Part of a small language model's weights.
Size: 8 layers, width 768, MLP 1024 SwiGLU, 71.7M parameters.
Architecture: rotary positions, tied embeddings.
MLP neurons of a small language model. Each row is named by its layer, matrix (gate and up: input weights) and neuron, and shows model dimensions 64-159. Each number is 200 + 20 x the weight over its row's rms, rounded and kept within 0 to 999. A neuron's up and down rows have the sign that makes its largest values positive.
A block is one neuron, or neurons of one layer that tend to fire together. After each block is what it responds to, as a language model described it from the Wikipedia text at the highest values.

L4.gate429,188,216,218,175,224,194,175,227,196,159,211,191,177,208,227,219,207,210,184,226,207,173,188,193,165,213,220,205,209,233,209,154,210,199,213,184,220,196,185,175,198,185,226,196,190,199,160,180,171,224,181,196,239,194,238,179,205,192,187,194,187,195,196,205,184,229,191,208,204,208,202,237,200,196,194,212,207,193,193,232,188,198,185,179,181,206,168,170,191,209,216,171,198,152,170,193
L4.up429,160,178,178,195,222,189,154,179,208,211,221,241,188,205,214,199,177,215,166,181,181,183,193,180,202,195,217,193,197,220,246,208,190,219,192,232,215,199,195,182,188,176,199,210,186,231,201,176,190,196,186,177,196,238,198,194,180,209,208,180,189,186,190,187,188,228,228,190,197,180,198,198,218,202,233,179,222,180,179,181,229,199,226,204,214,181,204,208,204,203,167,162,191,204,221,192
L4.gate512,236,184,210,190,187,244,215,201,212,202,249,222,181,190,181,201,197,211,209,172,215,216,206,215,177,189,218,202,258,174,221,198,192,189,185,193,150,148,199,241,199,234,192,193,186,222,205,220,212,180,209,195,221,224,204,211,228,207,194,174,201,209,200,210,237,213,199,184,184,189,174,193,225,161,219,204,215,198,192,191,206,236,173,228,228,202,210,191,217,212,214,174,197,204,219,220
L4.up512,215,193,189,224,177,196,209,197,234,191,207,200,168,201,188,171,198,172,204,194,207,172,218,209,225,197,219,194,210,196,189,210,214,224,196,220,184,204,199,197,197,197,211,223,201,219,199,188,193,197,212,214,213,194,189,215,198,182,183,202,197,218,212,229,218,205,212,143,195,198,193,186,209,179,214,197,213,196,229,193,185,229,189,206,194,219,191,201,208,197,203,211,184,202,218,232
L4.gate757,223,236,204,214,193,218,191,188,184,213,200,215,213,232,185,193,207,184,182,143,218,213,196,229,208,224,218,221,209,189,189,190,196,221,188,200,191,177,225,227,206,238,188,150,210,253,182,202,208,196,184,218,180,198,193,171,197,199,217,206,171,214,193,178,198,209,220,205,197,204,177,215,165,170,208,199,201,213,223,206,213,161,195,198,222,188,180,182,215,212,177,202,198,200,229,220
L4.up757,201,225,173,196,215,198,177,222,222,172,212,193,197,213,177,181,195,182,234,166,184,198,248,198,181,198,205,189,184,208,200,233,202,237,194,205,206,196,178,238,180,212,216,164,160,203,173,174,225,200,217,211,203,198,210,219,237,187,237,201,191,217,185,199,206,216,208,205,226,193,183,247,215,213,214,209,187,200,198,180,188,194,195,180,196,199,204,212,238,193,206,211,193,196,196,220
L4.gate812,180,177,237,208,202,184,173,183,198,188,214,198,199,201,189,201,208,166,210,172,187,234,199,186,224,130,203,175,199,203,213,223,219,219,170,226,183,193,202,201,171,204,202,191,196,198,188,224,191,227,202,238,197,197,211,204,194,206,199,215,217,219,212,187,215,211,170,220,182,205,197,212,221,209,219,213,175,196,205,236,151,200,194,224,223,185,224,184,217,221,217,183,205,184,171,210
L4.up812,202,202,211,216,173,218,201,195,225,157,195,218,178,192,169,217,185,200,205,193,203,215,214,235,185,191,216,196,184,194,172,208,211,215,213,219,171,221,211,216,195,214,224,218,191,215,186,189,182,171,191,228,216,218,175,209,179,230,226,230,196,231,195,165,199,205,204,182,200,214,135,202,205,217,240,189,150,158,196,221,233,206,169,185,197,213,207,235,259,192,193,216,188,195,217,225
Description: Periods closing a declarative sentence in encyclopedic prose, often after names or places (Aleppo., Ontario., Arrest.); also closing == of headings.

L5.gate276,177,217,201,229,215,199,168,216,219,202,216,192,197,234,185,178,211,195,182,199,238,228,186,235,180,208,185,214,195,225,219,176,251,184,227,215,186,166,205,196,163,194,199,203,219,187,213,210,182,204,199,255,215,187,203,159,160,220,174,185,169,194,195,184,231,210,232,250,206,208,223,213,199,191,182,212,197,187,202,200,205,208,198,192,218,189,190,221,198,217,191,225,174,212,228,188
L5.up276,194,232,201,185,201,237,166,198,236,211,220,186,210,203,188,174,215,206,192,153,225,179,170,191,230,216,196,140,172,209,166,214,187,225,228,234,204,203,235,211,219,218,177,201,174,182,193,185,214,189,209,208,200,193,195,202,244,202,249,196,169,231,222,209,205,181,195,229,229,209,197,212,251,202,222,212,224,219,219,224,220,202,187,208,191,226,180,184,231,203,189,233,165,154,196,184
Description: Fires on the final digit of a year or date, or the comma or period closing a clause that ends in an in/until/under phrase, e.g. "in 1829,", "until 2020", "under Diocletian.".

L5.gate887,212,212,185,173,157,226,233,213,188,232,197,189,170,199,194,196,216,184,202,209,216,210,204,177,219,213,173,196,213,203,226,172,202,200,189,212,158,220,191,236,226,200,224,219,200,213,240,171,173,229,187,175,182,201,161,207,190,169,217,199,236,219,210,245,190,223,217,210,204,216,212,183,223,183,195,205,191,207,222,218,195,218,196,218,216,227,218,186,184,184,200,207,176,201,200,222
L5.up887,194,199,182,219,205,237,231,203,192,196,177,210,197,206,191,188,203,203,202,204,179,220,232,197,220,200,184,248,205,219,234,215,202,216,231,215,171,220,199,234,225,191,232,208,222,203,225,183,207,208,201,206,182,181,188,202,199,147,205,192,221,180,209,209,208,230,223,174,195,185,215,186,230,196,206,197,174,198,204,222,154,226,198,218,210,222,208,163,194,164,201,197,167,210,197,248
Description: Mostly function words and word-piece tokens in plot summaries, character bios and filmography tables, e.g. spaces-hip, named, role as.

L2.gate291,191,215,224,195,221,211,189,232,167,202,146,211,168,184,205,205,200,227,174,201,200,212,223,235,196,173,200,237,217,173,196,166,202,217,192,194,200,210,212,233,204,164,179,196,200,216,189,194,215,168,215,179,211,187,164,204,189,234,170,214,207,199,204,206,191,202,197,210,234,177,188,188,213,205,210,206,223,206,230,219,185,190,207,187,200,190,179,207,205,196,206,239,162,202,178,232
L2.up291,195,231,197,179,226,211,200,223,156,197,180,216,166,174,190,181,203,178,177,173,181,247,207,189,218,187,214,218,224,174,213,176,194,207,194,166,201,218,186,188,186,179,195,197,207,212,178,180,198,193,217,186,209,200,168,182,202,217,216,236,174,205,238,190,186,203,209,208,245,227,176,181,193,210,218,238,224,206,215,206,176,204,208,197,194,190,161,207,203,199,188,215,209,194,159,242
L2.gate372,187,216,205,201,216,218,178,192,206,214,187,211,230,207,214,208,231,205,217,195,202,168,193,227,199,211,209,231,244,197,191,219,205,199,201,241,211,188,182,169,207,170,215,189,214,235,199,159,199,194,168,185,180,207,184,204,195,195,219,182,178,195,196,192,188,199,220,236,206,209,179,181,197,178,182,179,239,227,177,196,206,202,186,209,189,228,212,182,230,213,223,199,198,214,227,211
L2.up372,233,240,204,176,186,201,169,192,213,217,205,209,226,195,195,192,197,209,181,165,190,192,219,192,192,204,222,192,214,200,179,213,190,212,198,206,213,199,193,205,216,169,200,210,223,222,189,208,214,222,201,179,190,196,211,209,169,182,209,167,214,211,232,221,219,203,205,228,231,224,178,209,213,218,177,176,228,211,204,225,200,204,213,182,178,182,216,171,230,226,180,211,181,168,191,196
L2.gate433,156,260,202,183,218,176,166,187,195,192,225,235,185,194,235,186,184,207,185,186,183,239,225,196,175,169,224,200,204,208,203,241,199,224,215,217,210,160,199,182,209,210,183,200,218,193,193,211,215,189,225,175,231,200,212,229,180,149,219,175,227,204,205,192,217,196,192,239,214,217,184,220,213,218,208,194,185,202,187,173,232,212,230,205,206,211,174,205,243,218,243,161,181,186,204,195
L2.up433,192,209,206,218,223,180,208,178,222,197,202,204,209,167,188,214,185,198,213,210,215,198,266,207,196,175,234,241,202,150,191,205,218,205,152,223,196,208,212,248,227,177,190,170,182,236,199,206,165,193,191,207,207,192,218,183,181,203,194,227,186,176,193,167,197,176,209,220,218,182,188,219,193,175,211,175,195,177,169,201,188,188,198,224,176,187,226,228,202,201,211,193,179,210,162,208
L2.gate840,217,178,220,200,177,211,216,190,214,162,190,157,227,180,152,191,241,184,188,224,222,209,200,212,181,169,202,212,201,215,180,192,177,183,183,208,217,224,204,205,177,221,187,186,188,205,180,211,213,244,193,232,204,184,196,217,172,173,207,221,182,192,153,187,203,237,189,183,192,201,217,198,162,211,202,228,149,205,193,218,170,189,217,201,178,186,205,207,213,209,205,230,198,192,210,216
L2.up840,181,228,205,185,250,225,199,205,150,208,186,199,211,200,230,214,162,216,181,200,210,194,220,217,205,189,210,198,216,181,194,203,187,192,207,177,183,187,224,195,197,216,228,240,219,191,188,166,193,198,202,215,194,195,224,216,219,168,184,215,184,218,203,165,209,228,192,188,202,206,197,222,221,183,190,231,203,174,184,231,182,197,190,229,203,229,211,233,216,178,205,240,187,238,156,216
Description: Periods, and sometimes semicolons, colons or closing quotes/brackets, that end a paragraph's or section's first sentence, e.g. "was an American educator." or "Two versions were built;".

L2.gate30,160,212,200,220,212,181,186,272,195,205,198,179,215,177,185,191,207,210,168,173,215,221,193,166,194,197,201,160,191,224,224,171,198,247,197,212,214,213,206,240,186,219,202,208,199,171,182,175,194,186,198,221,227,218,222,188,210,196,186,229,220,203,221,172,175,157,152,191,192,177,193,187,202,215,189,211,229,240,204,205,191,194,176,210,252,187,230,189,204,205,187,202,209,227,209,212
L2.up30,164,206,169,179,208,218,198,199,237,201,232,198,215,193,208,186,204,200,173,216,161,220,199,175,196,195,237,194,183,177,205,188,156,193,199,227,205,239,196,222,202,194,186,223,202,166,222,188,217,201,204,213,200,251,205,192,194,204,181,217,173,179,206,178,215,180,134,210,180,175,198,204,188,192,146,184,229,189,222,203,203,215,177,202,212,169,218,198,227,227,180,174,215,197,188,206
L2.gate282,174,204,205,191,230,219,201,184,160,199,189,165,232,236,197,206,187,218,212,167,215,157,195,219,183,238,217,224,165,190,225,209,173,210,186,225,193,160,222,212,182,222,241,191,241,210,196,219,205,240,220,226,219,222,196,191,198,209,191,182,186,200,163,204,187,182,201,200,200,164,206,204,173,210,189,205,187,181,181,181,198,193,196,170,190,234,181,181,217,204,196,171,189,195,194,215
L2.up282,204,205,180,224,215,192,209,168,169,219,235,203,253,194,186,171,186,184,182,161,226,162,194,202,178,207,197,207,213,179,206,217,217,226,187,209,183,183,187,206,192,197,211,205,176,193,200,179,182,203,218,229,182,229,211,223,188,194,194,226,212,222,180,173,207,187,216,192,196,174,224,176,183,211,173,204,182,180,204,166,236,213,219,192,204,207,212,168,179,208,181,202,207,234,203,204
L2.gate966,196,239,207,193,185,197,183,192,186,206,199,191,175,170,179,228,239,230,235,197,229,176,226,188,203,212,202,176,230,190,198,214,177,207,204,190,170,196,208,224,173,190,223,206,230,203,195,145,218,249,209,250,231,201,210,194,185,183,213,165,224,187,198,207,212,133,219,210,178,187,178,200,225,189,195,210,187,189,199,191,217,213,178,232,208,219,211,224,181,173,214,208,192,215,236,171
L2.up966,184,217,193,222,204,224,169,185,196,183,195,181,228,153,179,233,227,208,203,185,231,172,203,156,204,241,209,186,225,189,198,194,178,231,190,197,173,199,231,200,233,202,212,184,199,198,188,172,196,252,186,240,263,224,204,234,211,190,195,177,235,183,220,188,177,176,193,206,203,196,176,156,194,208,220,194,176,211,195,177,169,230,195,183,227,212,233,188,187,179,168,201,180,216,227,181
L2.gate1006,215,205,196,186,186,197,243,198,217,230,191,206,188,212,211,224,211,200,202,198,228,209,224,190,180,200,179,220,162,165,194,196,207,217,223,176,190,230,192,175,198,191,200,206,223,199,192,237,219,221,203,236,197,207,198,218,227,205,212,200,183,159,190,164,188,199,138,215,202,198,176,211,170,205,208,211,159,196,223,214,225,202,192,207,213,198,209,174,176,187,208,184,187,177,197,217
L2.up1006,211,186,177,193,202,208,227,211,199,185,219,208,213,210,207,189,213,205,173,215,203,195,203,190,191,171,211,210,183,189,206,175,185,214,238,195,201,238,181,192,195,212,210,200,213,174,194,210,227,202,213,235,202,192,233,197,208,232,213,205,193,196,196,180,187,198,183,206,221,188,155,214,201,187,217,194,200,175,220,188,179,175,195,225,211,213,174,156,187,205,191,196,163,165,210,195
Description: Verbs and prepositions that link a subject to the person or thing it acts on, often in plot summaries, such as kisses, befriends, deceives, opposed, nice to, competed with.

L2.gate360,172,197,218,203,191,191,190,212,200,210,232,209,206,196,194,177,207,212,224,194,215,207,211,208,182,210,204,161,210,196,190,248,230,189,209,187,227,232,230,212,160,185,229,197,205,192,219,183,180,192,190,196,220,226,223,188,195,235,203,166,199,250,235,240,162,201,185,198,177,213,225,192,182,202,208,214,205,224,229,233,170,200,207,230,186,192,229,216,183,212,231,189,200,185,208,227
L2.up360,185,213,208,244,206,214,213,182,170,250,197,214,195,227,209,218,206,177,199,193,210,192,197,231,185,206,202,178,198,182,228,209,236,189,215,182,252,210,215,219,208,188,207,200,205,188,215,216,189,219,185,234,214,217,189,214,192,212,177,177,203,168,205,179,174,202,203,219,196,187,185,204,220,194,191,192,193,143,194,212,185,203,213,191,198,204,194,203,186,219,193,242,238,218,211,215
L2.gate450,199,188,217,196,183,192,174,214,214,214,219,195,184,157,198,238,167,200,213,190,184,189,226,220,206,154,166,229,182,172,215,184,177,193,230,229,181,226,192,198,213,203,222,209,198,176,227,228,183,194,215,194,189,191,177,181,144,175,166,210,188,200,196,240,136,238,195,213,186,180,183,223,203,191,223,221,211,213,196,167,177,192,210,242,190,190,175,188,179,176,178,214,194,204,168,163
L2.up450,193,204,217,196,225,189,154,184,222,206,221,206,197,179,243,191,199,211,183,197,193,196,229,216,214,196,222,198,190,235,189,185,195,185,209,216,209,214,192,189,205,186,213,191,187,218,202,175,176,187,181,217,202,209,212,167,181,178,183,208,163,204,190,228,212,173,179,213,174,222,192,188,196,237,192,214,204,185,195,165,220,215,194,191,171,167,224,188,177,181,215,196,190,202,188,182
L2.gate642,210,213,205,200,197,201,193,210,201,236,175,197,210,208,229,209,215,212,198,181,173,207,210,224,188,193,215,162,215,177,200,220,170,212,235,201,204,195,209,176,215,160,204,174,205,193,186,177,205,198,188,195,224,197,219,217,226,238,224,186,190,229,206,165,179,198,203,203,151,201,191,195,199,175,195,208,218,191,213,225,211,192,177,194,180,208,149,212,195,186,211,200,201,195,199,205
L2.up642,172,219,216,194,202,188,220,206,192,231,184,171,201,214,214,249,222,205,210,218,160,247,196,195,214,214,225,163,196,190,168,222,184,213,196,181,207,190,190,178,195,206,156,171,233,221,192,201,186,171,184,200,203,213,220,202,228,220,224,227,196,154,191,188,217,205,184,186,182,170,175,192,199,168,191,193,211,180,172,204,230,190,215,149,166,202,161,209,215,187,204,174,200,199,199,200
L2.gate1020,220,204,176,209,183,210,200,179,207,219,199,216,236,195,206,183,209,193,222,199,227,224,211,193,196,220,222,180,211,197,192,203,189,216,202,229,201,219,205,193,171,214,213,187,187,188,215,228,154,249,179,206,203,187,223,196,216,241,198,169,190,219,199,231,181,223,227,212,177,207,204,208,218,209,238,204,190,184,233,214,171,217,183,236,197,211,192,172,208,150,200,183,205,198,183,217
L2.up1020,179,187,186,173,200,185,178,212,244,224,183,171,220,186,212,193,220,223,222,164,239,191,221,201,229,188,213,150,202,216,222,218,202,206,227,187,185,211,185,187,204,215,178,184,178,180,219,204,193,216,211,214,163,171,189,214,209,174,214,195,197,194,210,196,196,212,169,206,191,193,227,220,218,185,188,213,250,196,202,203,158,190,184,194,214,229,136,192,233,206,221,212,213,215,236,204
Description: Prepositions ending a location or direction phrase, just before a place name, as in located at, 7 km south of, close to, north toward.

L4.gate118,222,217,262,189,206,239,223,177,223,208,190,144,165,209,197,184,185,199,207,199,190,218,241,212,206,184,202,231,190,213,195,205,208,240,183,197,213,212,198,179,206,206,209,188,208,209,183,212,192,200,204,200,174,195,192,200,192,185,206,197,224,176,204,218,202,195,210,181,188,190,197,153,187,255,184,181,216,192,165,232,162,211,204,244,209,228,236,202,199,211,225,214,194,192,223,203
L4.up118,188,175,215,167,175,172,223,197,196,199,171,198,170,181,207,200,215,191,207,211,226,197,216,180,184,213,218,252,193,219,162,208,219,205,196,224,205,220,186,194,205,191,202,173,184,183,237,177,215,190,185,210,178,232,177,219,222,155,217,225,202,185,205,202,208,221,185,191,206,242,171,185,223,185,197,213,219,212,182,214,196,188,223,214,190,233,244,203,183,193,189,199,187,195,225,244
L4.gate457,196,209,154,207,202,212,207,189,172,223,166,179,207,195,217,174,211,218,185,218,191,200,206,207,202,234,184,202,150,203,186,209,195,207,202,196,212,164,222,218,196,197,222,225,221,187,229,201,205,203,221,212,181,196,178,230,213,173,187,233,199,220,193,218,187,209,189,210,215,190,198,213,184,202,176,225,193,223,199,158,208,201,173,229,222,246,228,187,237,218,210,204,186,213,193,199
L4.up457,178,219,189,176,187,215,218,196,190,232,198,175,179,231,172,171,201,213,170,227,227,236,214,166,193,195,200,208,231,238,188,178,216,181,223,161,190,220,202,217,246,177,193,221,201,213,200,230,237,204,210,227,195,176,183,202,185,212,190,187,207,156,202,229,184,192,195,208,214,201,185,214,187,213,184,191,168,188,189,190,201,198,219,241,164,210,199,154,192,209,186,203,190,209,181,178
L4.gate621,211,229,203,185,189,204,204,177,194,182,177,225,229,207,182,167,172,204,199,202,196,181,166,206,231,216,179,200,201,210,199,199,186,214,224,195,205,224,187,252,177,162,205,219,205,195,232,175,167,214,200,188,173,168,212,204,148,227,198,200,235,217,177,197,200,191,222,224,196,226,162,187,219,203,201,182,185,177,217,187,213,179,184,182,212,173,240,152,209,259,222,226,198,208,222,225
L4.up621,181,194,214,210,172,216,205,164,232,223,197,168,215,232,213,184,153,213,199,214,195,203,212,184,208,218,182,230,163,211,198,147,218,202,206,193,158,199,227,218,182,155,170,192,220,197,205,174,196,194,195,204,141,199,198,206,188,189,224,197,205,201,198,208,190,181,167,242,225,218,174,200,207,196,177,187,165,179,187,180,198,210,199,195,173,212,219,165,189,205,220,205,218,193,207,222
L4.gate816,188,211,258,223,219,250,200,188,205,188,191,152,193,193,199,223,171,200,182,202,204,195,196,219,184,198,230,207,225,194,178,185,204,181,201,170,202,185,174,195,190,214,214,173,209,192,221,180,187,188,204,209,177,190,174,227,225,182,216,197,234,216,181,221,167,206,220,154,181,218,200,198,210,178,195,217,202,180,176,208,136,184,217,189,222,190,212,207,211,209,182,235,194,213,206,200
L4.up816,190,198,200,197,184,215,211,200,219,225,170,194,189,209,214,212,199,221,177,198,238,196,208,190,181,222,202,224,210,219,190,174,197,160,168,196,179,228,203,228,151,199,198,223,228,228,219,195,202,235,196,195,188,188,201,227,182,209,199,204,199,206,157,191,211,187,219,202,207,243,209,219,222,216,208,187,213,192,201,238,157,197,197,239,200,190,242,189,196,190,227,205,241,214,208,200
Description: Function words and verbs right after a character or subject is named in plot summaries and anecdotes, e.g. Presley sits, girl who, moves with.

L4.gate322,205,200,184,209,183,194,157,235,177,229,188,204,216,187,204,218,194,187,198,209,201,215,230,200,207,206,233,173,201,165,218,206,208,206,203,208,206,200,179,220,233,224,198,171,218,180,200,177,227,199,202,213,231,198,197,204,196,225,221,212,178,186,212,173,206,210,180,174,184,192,181,220,220,160,195,186,215,182,195,215,188,224,219,184,179,190,180,201,184,229,221,231,230,187,193,212
L4.up322,185,165,200,220,221,204,171,185,161,209,182,172,198,194,192,217,198,192,213,211,220,223,206,224,200,194,197,186,174,173,183,202,200,217,216,183,163,213,187,212,193,185,231,197,213,216,188,200,201,173,241,218,220,179,213,209,210,216,217,181,176,185,216,204,179,214,176,192,141,182,186,210,207,196,194,176,216,226,194,182,209,186,189,168,168,217,198,172,164,243,220,201,219,229,208,189
L4.gate532,193,201,201,205,166,207,178,197,208,223,237,220,192,195,197,203,173,193,189,215,192,183,213,209,210,183,186,211,203,171,206,214,216,202,207,178,210,194,227,219,220,209,219,198,219,201,198,182,225,216,168,216,214,203,195,177,215,219,156,197,172,202,209,206,174,214,217,172,190,178,202,199,186,185,211,196,192,225,208,197,158,187,176,197,202,229,208,179,190,234,171,206,185,132,188,163
L4.up532,212,212,208,210,198,201,176,212,180,213,241,211,176,168,183,207,197,171,189,201,205,211,198,224,228,197,210,186,181,187,214,195,209,238,212,219,213,182,211,205,222,192,224,231,185,213,175,199,199,222,179,197,214,232,211,157,206,197,202,190,159,206,219,189,192,217,195,201,208,180,213,207,192,195,229,202,204,198,201,190,208,204,202,191,208,234,206,186,184,216,167,236,183,187,233,207
L4.gate580,194,198,186,186,184,201,203,200,199,212,205,211,187,207,211,189,157,218,197,237,188,198,220,187,218,225,199,235,230,179,205,210,198,227,171,210,223,207,194,205,197,153,203,214,195,173,204,204,218,162,183,256,203,213,195,196,215,171,165,160,231,180,227,213,178,198,186,226,165,167,190,199,220,206,223,196,229,202,214,192,227,167,235,232,182,191,200,208,193,212,218,215,181,197,191,178
L4.up580,174,219,184,188,217,186,177,210,226,192,201,206,215,185,243,224,164,174,188,189,213,224,193,203,220,182,181,194,227,196,204,192,189,212,175,195,214,198,193,240,192,158,173,221,213,244,190,195,203,230,205,209,203,196,178,199,196,201,180,209,190,153,268,255,177,202,187,191,199,204,220,184,222,179,179,164,216,207,202,187,193,202,208,211,203,179,215,177,209,175,185,203,214,191,192,157
L4.gate679,194,179,193,203,185,209,171,192,188,189,210,198,209,196,206,226,198,213,155,204,175,222,199,221,190,214,175,214,215,183,209,181,209,196,200,199,225,170,225,197,203,228,227,201,187,205,174,164,193,199,156,200,204,178,246,231,206,204,200,191,167,172,180,220,194,188,188,229,199,201,189,228,197,212,206,215,246,225,212,225,167,200,212,200,215,207,181,148,168,191,200,261,224,212,197,185
L4.up679,211,186,211,200,182,194,193,167,197,215,192,167,217,196,183,215,208,151,206,200,184,203,208,209,199,200,209,224,194,178,203,170,203,181,212,231,212,230,213,223,198,188,178,205,222,188,206,203,204,143,172,202,225,190,195,185,192,199,183,182,218,201,183,212,199,191,188,179,178,170,203,247,202,239,216,177,265,204,213,244,177,214,226,211,230,190,161,206,205,199,239,205,214,183,196,183
Description: Words just before a place or region name in geographic text, such as "the", "Black" (Sea), "surrounding" (areas), "United" (States).

L5.gate876,194,145,186,198,182,206,226,181,194,196,202,224,222,201,206,199,195,172,207,199,220,193,202,208,208,217,212,222,200,185,230,175,192,174,243,213,220,213,209,239,205,256,197,203,205,197,228,201,184,151,173,213,192,183,230,184,208,203,207,186,206,204,207,169,156,218,184,246,178,178,194,175,201,194,177,175,198,227,216,217,191,195,203,191,201,188,182,193,162,214,215,209,202,224,219,195
L5.up876,203,210,176,184,200,208,187,206,196,214,197,195,174,216,206,220,189,179,213,190,204,199,209,231,215,174,186,234,195,212,204,194,207,197,237,151,186,147,199,193,234,199,197,235,196,191,214,174,179,212,226,205,172,217,166,170,205,183,211,168,162,197,241,200,238,228,221,215,154,187,198,218,204,180,202,185,197,174,175,209,183,267,193,207,196,196,231,185,180,202,201,160,221,189,225,195
Description: Tokens inside place-hierarchy phrases, especially the comma after a county or state before "United States", plus "state", "town", and coordinate digits.